python train.py --norm="layernorm" --positions="rope" --qk_norm=true --bias="none" --init_std_up=0.0257 --beta1=0.95
MLP neurons of a small language model. Each row is named by its layer, matrix (gate and up: input weights) and neuron, and shows model dimensions 128-255. Each number is 500 + 25 x the weight over its row's rms, rounded and kept within 0 to 999. Numbers have three digits each. A neuron's up and down rows have the sign that makes its largest values positive.
After each neuron's rows, "fires after" lists the tokens most often just before its 100 highest values on Wikipedia text that the model never trained on.

L5.gate529:485496473509463459517474471541505503505513504497514539502508498474486469454502489508451507525516504516484467504505533465466514481465530513495516459495458518470483535485479500480481471544481511541507504525507522492476504459539470495536514500569478489505495509509514480466507496574524511527483468520508463523462542515477488485539525536472493475492488518475509486431510493512489527493500
L5.up529:500508488553494508521449501487530548506507487478514506457507505479476476493520460531460478507490502520489499499527496513504479459504508535480458550466511492474474506477519472474530484527493495496459495473460541504515533476528475511535477493505470488474527470489511443493466506509469503522550525513497472506490531501473455461486523498535479504514516494504509508480501485511512485488493
fires after: "\n", "."

L4.gate284:483457506527506494501441451514483510489478506515456504523496539547473523501518499502488455507514490523487486545496498528486482546551521547492491466500470524471483491429541510512536516474474495487557556457467537483480495516510491500494507522513493531478463488564532522484493501456475515528503521499518487499486462472537481524466516514485513488543524478498456504508463477531509524537522
L4.up284:452507522520511507505499466539504468488424500530482501469497503547471515487516457467509449517507440550448504494484501482448473494560488510494514508481455525490473480476516484513492489466485505492527534439498538510515483515468475470511494531498499502518483491502481502498473468466467484498520495494542525522484485470519516544504500496449519495519492466509507507499510500504521519512502
fires after: "1", "9", " "

L9.gate62:452521460495504521540458484532499509510506512525481486502503532536458504524485485468508513517490497496477512505513492488450428461522532473482550487491578476516484473461524496487523501525515467452446499490489495508470497480495463482487525522464434517504510457477509520500458489488517514518481516517496518501542532516508469445508507488505526484512511490465483453511481554526479505495523
L9.up62:515441504486518503476485522527514467462496475447512530455435433510459508496508497542499489473485517555481442499520479508501545519510549538505502529514555481489471500472501514528453532512472492466503510454454463488506564486504507495462539488510492510535478453501497488463466492538503523536493480452532449516486476484495477476499519496476514502543481516522505505529520492469474495498454
fires after: "-", "–", " O", " "

L5.gate58:503516523502533524510478457514502499459480483536489480482485486480487471511482484526516470470516485494468465549473499508487471497507479496511485525471490504465464480512499484510488509499490472490501518503491524478533516489508533545514500485502512510521518521506523505526558464471493480522502532478534505528513530539488532501463510509507520517465564508486468507464526522487604542468508
L5.up58:481515496497531540511516486509512484492474473541507482487491490499490512516507464511534458497514520481494503515434458502477519550515490471504462547457506542484480504577490508461494513453462538506549520468507499492508512506482514483523502485527485481497504522540477481503507504528465495515510492477494484504503505477517543516476521485501502471486507448502473490498499516483528533492536
fires after: "9", "8", "4", "0", "2", "5"

L4.gate554:503523546507516496481513536506512521469453486516502501513532505497544505519528487494469484500529521502485497554525531472550480540477535505459506509509540484491497495509467488422497512526540519493481510489476473471536458507466515507478494471540502476514508483473506494455529511508525494492559499530506484552472483527461485503530516494465501517483451507500469517462532518470486508472497
L4.up554:530507544492486473508507562484515506433494493508508496518519478501504484524545499471553462501529505478504512534536559485531488529474535524491525509494515492507491514487509475456494499481561522538469494519484489480516450495488473487518470501540511467481507491496525466484518509492495508496516515551528529513481508528464513520461504499470498509491461486507460492454500499474489496457512
fires after: ".", "\n", "-"

L9.gate364:484509523534493541505485503513555486511482485531439547511534491463494507477498497482469520466506506515479513460475502497519478502436467527494497460486480492490496458522502482514521456472530510499513522483538511561485439491505474483517474481526493504486516481485491510498510488515520541516484507506504523478466494537507486529489482482480418514456499485515514491483507523489502546488544
L9.up364:555500456530510500520485507490538509473484507491487510506510465501510520486517454501493494497535528483487540532498488500519509508491561548501452458482528498518478513510508451508504505448555495508494526535501523502478477497503497462529469489478520475534477456455467519489552507525460494509488514511518563480483523516478515525496511453471473485484445517553512519510525530463496531524515
fires after: "–", " |", "|", "-"

L9.gate583:527498487466512536496506502524450520504514496509496484468495460520467540495471498510512505495483521516503536496515495528457472501497504511521496481485497496543452528495487456557495517498544498458508517524515479519495519516489521467492498479505505493522502500475484488490488514538518553535504535490503487539544525516483476519519494463502496471489509460451499493527488485477508467496476
L9.up583:480497480443430508479519503474481482484464518446459492518477492470495495514515511495482532529474489543521518499482494492495487416523537475526485539484556524535479502449543478513499501486542527519484511521510467483473499509535520511493468513491494486514506483479477508488494444508520517519491486507511521511464474516525527473482506503471539474492500494500503458498495499473474457466494
fires after: "°", " (", "″", "-", " \"", "\n"

L3.gate359:517504507463497538519506491535503505483507520533540494483505518489501522539508473521472479518467473518513465479487500448496455516455523511494483499507472481546490488477470483501513457511474570496523531479539477507470487540517526514500476485496479451482512520515514534496544461526494542511507542544502506525488547501501533487534495484492472525524483492512486515505500495479481501536510
L3.up359:479474492541507426513479483482500523523502477457489520494499519530520502498510509472487508468560514503515518500462578539499554499537483482517490500511505521535500516483525485474466513487560498495498468499457465542520461478494514493519552506496555503512498506522517451468515488507518530508502492537498533517524497544465517482490467459497507545483497535515461457489495446513499499489500
fires after: "."

L5.gate201:532492526538568517553524479543488469492506533531452538550543514500495453496514490472486479521495477496515505528496497509484500523456493484463492517469499514507491482514525509525489488479487524513560475481527499495511538506513495498515485490471516503499476488528514478497506491486472486499500529496507469535492552472538521509531464525502511463476492451473497548489509531521505522516492
L5.up201:468486506526518518530526532498515528485504516516480506534521489474515529483507481472571495482475497504551500517450485513512472515455523507455510564463486506484501487538490501457514474477501465504557501501522541509487455498533490502500505519550488484514514497514506511528545503468447534467518518478543495536463494472498526529481460503528467505469483470503455524450532544524484526489526
fires after: "9", "0", "2", "8", "4"

L6.gate131:491547514509542495521542547465543521527521473535510474496514531502484489541477474517519498513479476504475501477499493515504509537508512503465464507453523485508495511489498525462491450504535481475513482500493493496528498481491480509525525533514480482498495447490492460491490477487522513517515532493454491447483507467513518479541502538470480496451509520475486478497517494469478484500542
L6.up131:499476498465507450508537530504531488434512523457465561502473484520511481461496480471514505489522490465492538514476496459466474511518508497521495510496495519475439494508537475497503489493515488468483493522493508508488507507510502494544493484494476511537466500513502489504480481480449488482505547527519496484484501476520485542517478516476493454477464479521477497507463504512498511492499
fires after: ".", "1", "7", "2", "3", "5"

L10.gate587:540487482516536493517510494492474514544524498511524534484524524470525529492470501488488498518453467487479486502464535503544472541498529503508496475514476495483485518472544527521508507445493500501507486502472512435429483553522488471491551537522466478591484521525523475485524503512507516501497535494543506527482512511486529479532518527516498482520502479536505502504489479523481521495500
L10.up587:572510491470502475484515460517497526544540493507525530511485516489521523483493514457476467509468502486450463489434499469514449547487530503502509484480476478485507507469538485524489502510514502531501502510442527485451471543529464504504539519499477513562506513527485453491498477500524507518550530468520482494515523491464493454526547542499516479492473506512499527486516485550511500491493
fires after: ")", ".", "\"", "8"

L7.gate603:503494538549503512491476475501515480485509500511486510494500503451531511518493489430495478494503490512538530521455499519446549546506539533519558490506487515488509488501495464490510499470482470516527477510489482505533451530465488503500452503516485478534465541554539479536528488451473451474494509477466443549514474532483509501475487474525502506505516471449474513526517495512499508499492
L7.up603:497516495480549486511487458547465482504466487541527458470497516497504528492540493462512499504543484494527516536489522530431554520504542546501536494481465496509456479518487496464517485493539509500544508496545484486541481492470477476490448539499530486491496484529518501507492510487522495497507460507461496540527498499532525491458465520503494504516470489459490515500533517498479562450508
fires after: "9", " G", " D"

L9.gate501:486509502508500508466530510540518499472492505485503481510524509483493518499495505466502504524492504529540527529537505502499522514472460488474524513486522457505520499460512505505429436454522525496480514461507512505518492524478509481503505487463466485470486527492481489485451521548499504511473547497518502483488449520501491527518508468536512498511528503570511461462531507483510503550498
L9.up501:505497497475514559504521474516479506503480537492491512501454446496532546523537528520535531492527506552518513480502471466512529510533523478427504520504526508464485509498502484506488569518476496519528502569478454458562525470497489499459506497493473522467491490512478505519452511542537506495408510496497519530488464516500519481507507463548503494484462459538521462477505478497452533498496
fires after: "-", "'"

L9.gate433:537518542521466494529539509518490492488471496520473487482496490492522496507474480515507489488504473481505526528489494540533504482468487502528493513470491477512534511477526524471490485513506510497507533530501453539494492496514542533504512498514507546475447521510476501481493523521479499485490539489501504490508497513498509501536538457472519497481483514470473545499507502515514477460499
L9.up433:481488519469505502490455546531500523493504462528510494474519542515514492570448533492465459495516496484485492492525493518535495526508507513479515527472490479516490528492487532497552487495560507499496474478507486518525472485422471508465463464454466495500511493509506507449490523481498480474496548510476491487463484509497524541514519500427525501443488492502509521517506531463470534517490
fires after: "\n", ").", "7", "5"

L10.gate531:542535474530528474516518548493491503445516495443465522495540501486490512488487511512510487508504531520499538474511510509496482460563496486500517524491535493496495500527496521480506497539483488474515497499476486517563431487469519473486543520537542499498525523476502497477452508522461514517496502500458443542529487527497467477575520527489528503501505487481511507458504523491475545503517
L10.up531:487518477486465543519517536465505506526515450435483480514483531519545467533493495481543494474518537497474482473512482515537515523476517571509501511536507479515522493474478471467521461493504517513478473492506508544476475521471501511492498543503488490519515511503494486480490503482496505547524512436550507495518483500506519523514557510479456515491497470514474483513505472481498482556511
fires after: ".", "\n", ",", " end"

L6.gate577:485493478522528491464483518491450525501531443477532496486471510494509477491511499511542462513492520518502485521487530477521481485464551533491506456526477495525504546496463511466529473481510499466526508482542511480481506512491477443484474557522452501500530511483497486471511485517538479502516499481503498509479478466495463465504554482490503471471517498515523485449526515531493502487530
L6.up577:512512513513478520520491486532512533515487524522523542491530515487516537464486459479480499509489504493522476506506440452477489500512532504464529526486492505450533479458499527496494490471513494535466545519456551482461518477528501475487492481480491500525500495465536463500542470507479466516517541515509478503458508521525488510509488544485483490515520553489507453504507490541495521455466
fires after: ".", "\"."

L6.gate531:496477478430541502481470529506480479494516543548501491494518515496542473508442519530466484473480500502477507468480529501534520465497537502449518493509476538487497530504510496487543471483501520559500485465508503489470488492519535455461513512490491519484528454508517467485526458517497504494480534466562473517481516491487482510529527533518529505519516503508521505489461562521502515507515
L6.up531:475524476493497519464496461523516532491532505474487499521514501495505483480504534473490497510492473519509466483528477492536486508483506525522488458495520529478490516509472472488496461559472459515492543455483543500502503528488509462493499461525448493508443479518518474512508476513506495513531475541496492491477510505513487459511479526501488511466484508527487476479482483520539479459479
fires after: "."

L5.gate534:499465538469446492480484502506524516505469499488478538514521466491527521479509506512468479484492471527449491491490490506487535518505464505512507531485484508536518560532501524517455472485484488521489508502490486488507451494506500503518495457504486504495472496510511489526499544474497497511449515481508484471549486509537489485527514522452537512437484503517500476543495490541483532517489
L5.up534:485508512516491513453482485472547496518532543468541465508489525492523496482510557508455514518495500544506504477519519529498543520499476456498491503479500491528480519516497500535488519531508495536494506503491483488447472547479540537488514510495517504513485506478480558460509532526507520494500483494526478492504497505473514469508553488467512503462499494487500494491478479524496468497503
fires after: " (", "\n", "==", " \"", "-"

L10.gate45:449496522511517523500469465480495494523515478502524501542517478491509524536517539479482495484500503517470448490477497494539491466512554503486501487516495529489471474529512504499490482483490518474511530450524528462485472506508490498472461486439486503511531541476512461478464499527510508451489506496511517490483475500482537526509454537475467487506515515504508484524497518533502534486511
L10.up45:492536499494453527540496478482513538499541502512541478519497509544516466572526524493476558491499496516498471471468463513529467484472537507528511499498475492520503473559488471528471456507494512493491478486509484511511516479507513486501497512478467530493511467499474543475528446485521477527495507535504512500491524478485511528521485504465478511487422524560479515513477520503504538498530
fires after: ",", ".", "\n", " but"

L6.gate120:480489503538516517482484516510460507491468546467495541517488461530482487519495535487473509483488465530558536454494551514481472466518534533513503501547546471493545521520517503487472507523485500496498518485534505456500478548462544513520533481550503502472519476473538509511521515493511505458517465508527534459550503500478520500510516485559531498484499499530473498505500511524443506503494
L6.up120:501526520524498509485518502503476533521521512512507483495504456491509471534483501513490500478492499494520519468512534509454472467516513491494493520479527479529514484471492535506539538505501486497467467450541541484479497510487533517532544474501531487468509533523536496518525478507474490496468486461475463517525494495521529499459496530439512530488535557491495523504529491516468524502492
fires after: "M", " m", " M", "m", "ic", "Pl"

L6.gate605:496557505524520509463526509502508482520509478482515486484510482513478510478513495516481491488462489506531492492519493550529477509506521584487499462510479456523475536543495475494507462482530449495478519529500505519517486517493510522479527481495481508476496481502546479537539541542470511466468485506449473506537459499504572497503483496436518539502510467507497498520515432487492482500461
L6.up605:561490524528526520532483518528499513485518501462449522480501491487509522494455507553494522505492492485513512498460499496485519492547528536504502468429503443512507515494439494500504477514523497536455528528526503509514471512532496483493484495533521499486515499469491469526487523501513469554447509513521449509519491499524540504489485454477539534513507524501520487533485481523488533519509
fires after: " M", " V", " W", "M", " T", "T"